Weights of a small GPT-style language model, trained from scratch on English Wikipedia: rotary positions, tied embeddings.
MLP neurons of a small language model. Each row is named by its layer, matrix (down: output weights) and neuron, and shows model dimensions 0-191. Each number is 500 + 40 x the weight over its row's rms, rounded and kept within 0 to 999. Numbers have three digits each. A neuron's up and down rows have the sign that makes its largest values positive.
Before each neuron's rows, "fires before" lists the tokens most often just after its 100 highest values on Wikipedia text that the model never trained on. A number after a token or word is its count.

fires before: ":" 19, "|" 12, ")" 12, "\n" 10, " (" 8
L9.down358:519522421504472475414498467553482517498472507424490543522475480569427535566483481520520473459435525546479531462485549465538550528506404524533447448442450562499517532550565475517612505532535513542530438510489458483515577428485532424498488494539483538467548452558506534488555577491536397503504539485554452529531495546507479467519505423502473542468557590461459498460486458452500564512532575531470516454494524502506507436536560541541529517511457456496470550441482471545481515527511446517528603512495508481478462520474488500473508471446467481511488511471499559506525428449496456523

fires before: "-" 45, "\n" 22, " " 7
L10.down20:500552511508432472542475507488522438496533573479426482523532588431470465501498507424496525460531484469541585363551511512526507521514547522461453503503540529457489528513527567604532499512538496509494448485529472513522531543470545519539511506512609508520447418487472484480521485504442557517468503511495472537488549496492520489494555563568504498480512474515431479519569441457509472557492488450560469559544470467494549539498460554578469463553516510463511498477453491504476465518521485463610498497465516519599555544517496553506471458452495465523419502438491472551478485539527516577

fires before: "|" 85, "\n" 5
L6.down26:543533450520390483516497515429541480521458526504530463484533510476528507457511478524463506500456408520500534535507480490528544412530474459440485580509540573547495549411504496520433525517501468469571577487538504477538465551477462486487482524504545563559543560530494507527516514471507545530504533506489477518513476478536450562488511505386460522514487472564566525540471447507531464578458546482523479461512499540476489452408541479535512461483462486535513448566515400435501512464452457582503505462455476495499587503445487390552513483544453477557452524513477530530488497556442449507

fires before: " |" 45, "." 7, "\n" 6, " (" 5
L5.down289:557497460407494459513440565557465503506548452478461522524432551469490504579494520539462505514589497555487513445517498462464512480461563500503435459494477516484510568480488456561462474474508462518498489601490463442506523591512455382458491485504508539473467491494515513565510450527515536443473535575511448504440489530545531536528550476567451454465517467510424519512460544534557400511476479544452502511522465535476538476466506480466495496466465443479479441447586551530550479500524522502532470412540468502540468475518504489484444528484405410527485520430487511502540510479478526561

fires before: "\n" 47, "ic" 23, "b" 11
L2.down558:528521549495408565506537552445482512475485418455453479478551427546535437491469517437443479493514460469505564503452464515538510543499496503467457535517495459497545477520568523488500483509490544514509484544503549468523499552458533563543510516517545522554538499495544480530548601489549512451489490509510471437535490455553451496497428478494544494460437431464498473566500475515643496521533401545516581500469499484414460505554451497565454543497450459511493468451526498520521535455485492531510512489518465519521579480489491468553481474483533515539462483468501580430487511545516521526

fires before: "\n" 98
L5.down615:492446483472504457497532509530528453531469531512499476545500474509479447568491467506470486462506584482484484459498505426574498546453485467519446456552472552461500517446511544592509502472535552455436496518501450502451499497423574521408487502520386542443532555566467492484534553518506439494429524491512474586505528466440491466439410544498516551467494482458492580462513565495525461537516449527452495472614503450546533489531494568485509467455497411437546500458530435463562514553460515548448555460538550386491498497476468491533531476450510477545480457575541445591510487484490510469

fires before: " |" 58, "|---" 15, ";" 9, "|" 5, "|---|---" 4
L9.down43:495496576413482504490498524604533459508522442539477521481447556521498501472458487456528481548412505562548494483421572420503405518490552499497431485571546491448470507554467527539530495528535507529489493507450437429444561528485471496557433497512500455566457466509539519502502489473553460446492513506480439469430519507446518482520575550475502513520467466500566515515483527554530466524533514503497473489504482486485538506498497465483472461471527494562482531600486522470466542535439487474483606534530469543543460447512557517508517536511524525532538439486506510443500516535513411491

fires before: "\n" 19, "ol" 12, "." 8, "," 8, "ies" 8, " and" 7
L9.down432:585495474464450453476484485437450521534571465468466513505567545500513482435540513462513505494536531505465556434459473484511492489477442474464490462494519511507520482587472519478504446480548493504426465566491381502501456527444533526548448492471494541541475428589470439397477487541447552481529410517470499561499485508445520483530452460531493440456489549442567488485551561419494467478522469492421542520455455491475530549479546435525504482516545450533517498516480509567487459487490499535549492520482476511534558522488503498575449528428536536468585478525525564483479528533542541468

fires before: "\n" 29, "-" 10, "a" 7, "W" 4
L4.down594:539489583460543525572547508492552565533491470489481520510576470517533484496472519461469513517498410534559557526525550520515472497527566535505479499449517431493477540522539511522465462511509541504487462532511498465529468653572458539501529489448462497482489471528457494546493501534568528515583460538539521449548571495514574513479426441494514520510443523507426521470619479485461502513477524437553478460500511540529526550496564455515535496541509473458540518570581475573445521529447483505429547478467432453553502492454523434524458446509525477577451451504518537573475500450484502457

fires before: "\n" 31, " The" 11, "\"" 6, " Th" 6, " A" 4
L9.down272:488485508496439473477487537482474482512500533476506613529506482464515500447477512453485511500451529537501546467451469477474487561474519517498446489569477522407455499520524565536554470438464430512476511516551483454459529524525524503547520416463550495496434455489440520446492527496576473505526515485467523533431431461463522477503498398497473567461533461562481646524486514503520518487522413515534507482517514399604522486477463487447494422471484498481497567557526499428379530541527439489532479559599528488512553527483473456529504509490466478475426582512542491516512552538575476498

fires before: "-" 52, "\n" 29
L4.down679:474508581425446505570490494421517500446555487503472521528539500492517399528477516469469510524492395477510513580509523496548531537460532468515513506502468474521613516493415500450534469493521485496520509541472493447434452542430505514532503461494503592494508537475526502554480492488463448471543431562381525473514550460423498492540521469447495468547437570489539475522465472476506479534475517481500435512470547462537562506525515495525498485482398461503511431473492518485456549408478466536498493483581499455474503476455542390460498509493490552556492466525572520462495467541455528490

fires before: " |" 39, ";" 14, "\n" 13, " " 6, "6" 5, "2" 4
L5.down482:474578486558492544534528529505531572483505516473458528561528493482504473531577526593503463523498497482492566507535468492503545428463506516495508456499466477552466528485517564478453591480588488485454504543459465526489486522507572538469495472476492518458515455480540403616526467537470443488550496538469449517490482529525518566491569487523490434510510482535535476453522509466503438502480534515478561565480420541516489455456441473461435451396536498544497500490499543521507568527528514499467371511422440476560478518508482526495534531546415482461486513519479510524481494481488486557

fires before: "-" 77, "|" 10, "\n" 10
L6.down475:511518485494495504510503451526537467519548549493575521547528551511466539513545500498469507469471438434527511538547475462535550513489528459512500502516556465500519591498398538550512557477541533478532510493538523545464536554563468503497467508548555503578524565566511471558520457522449431526521544495442541578497494521497465404455446469501491509473488513392529446467522533450448416568492486535446488488485504541529565502464506504513534482515507480474588501570545467469459572527487505532521552411535431515501545459483505508508538522462533484568518517579433461492471476547510514568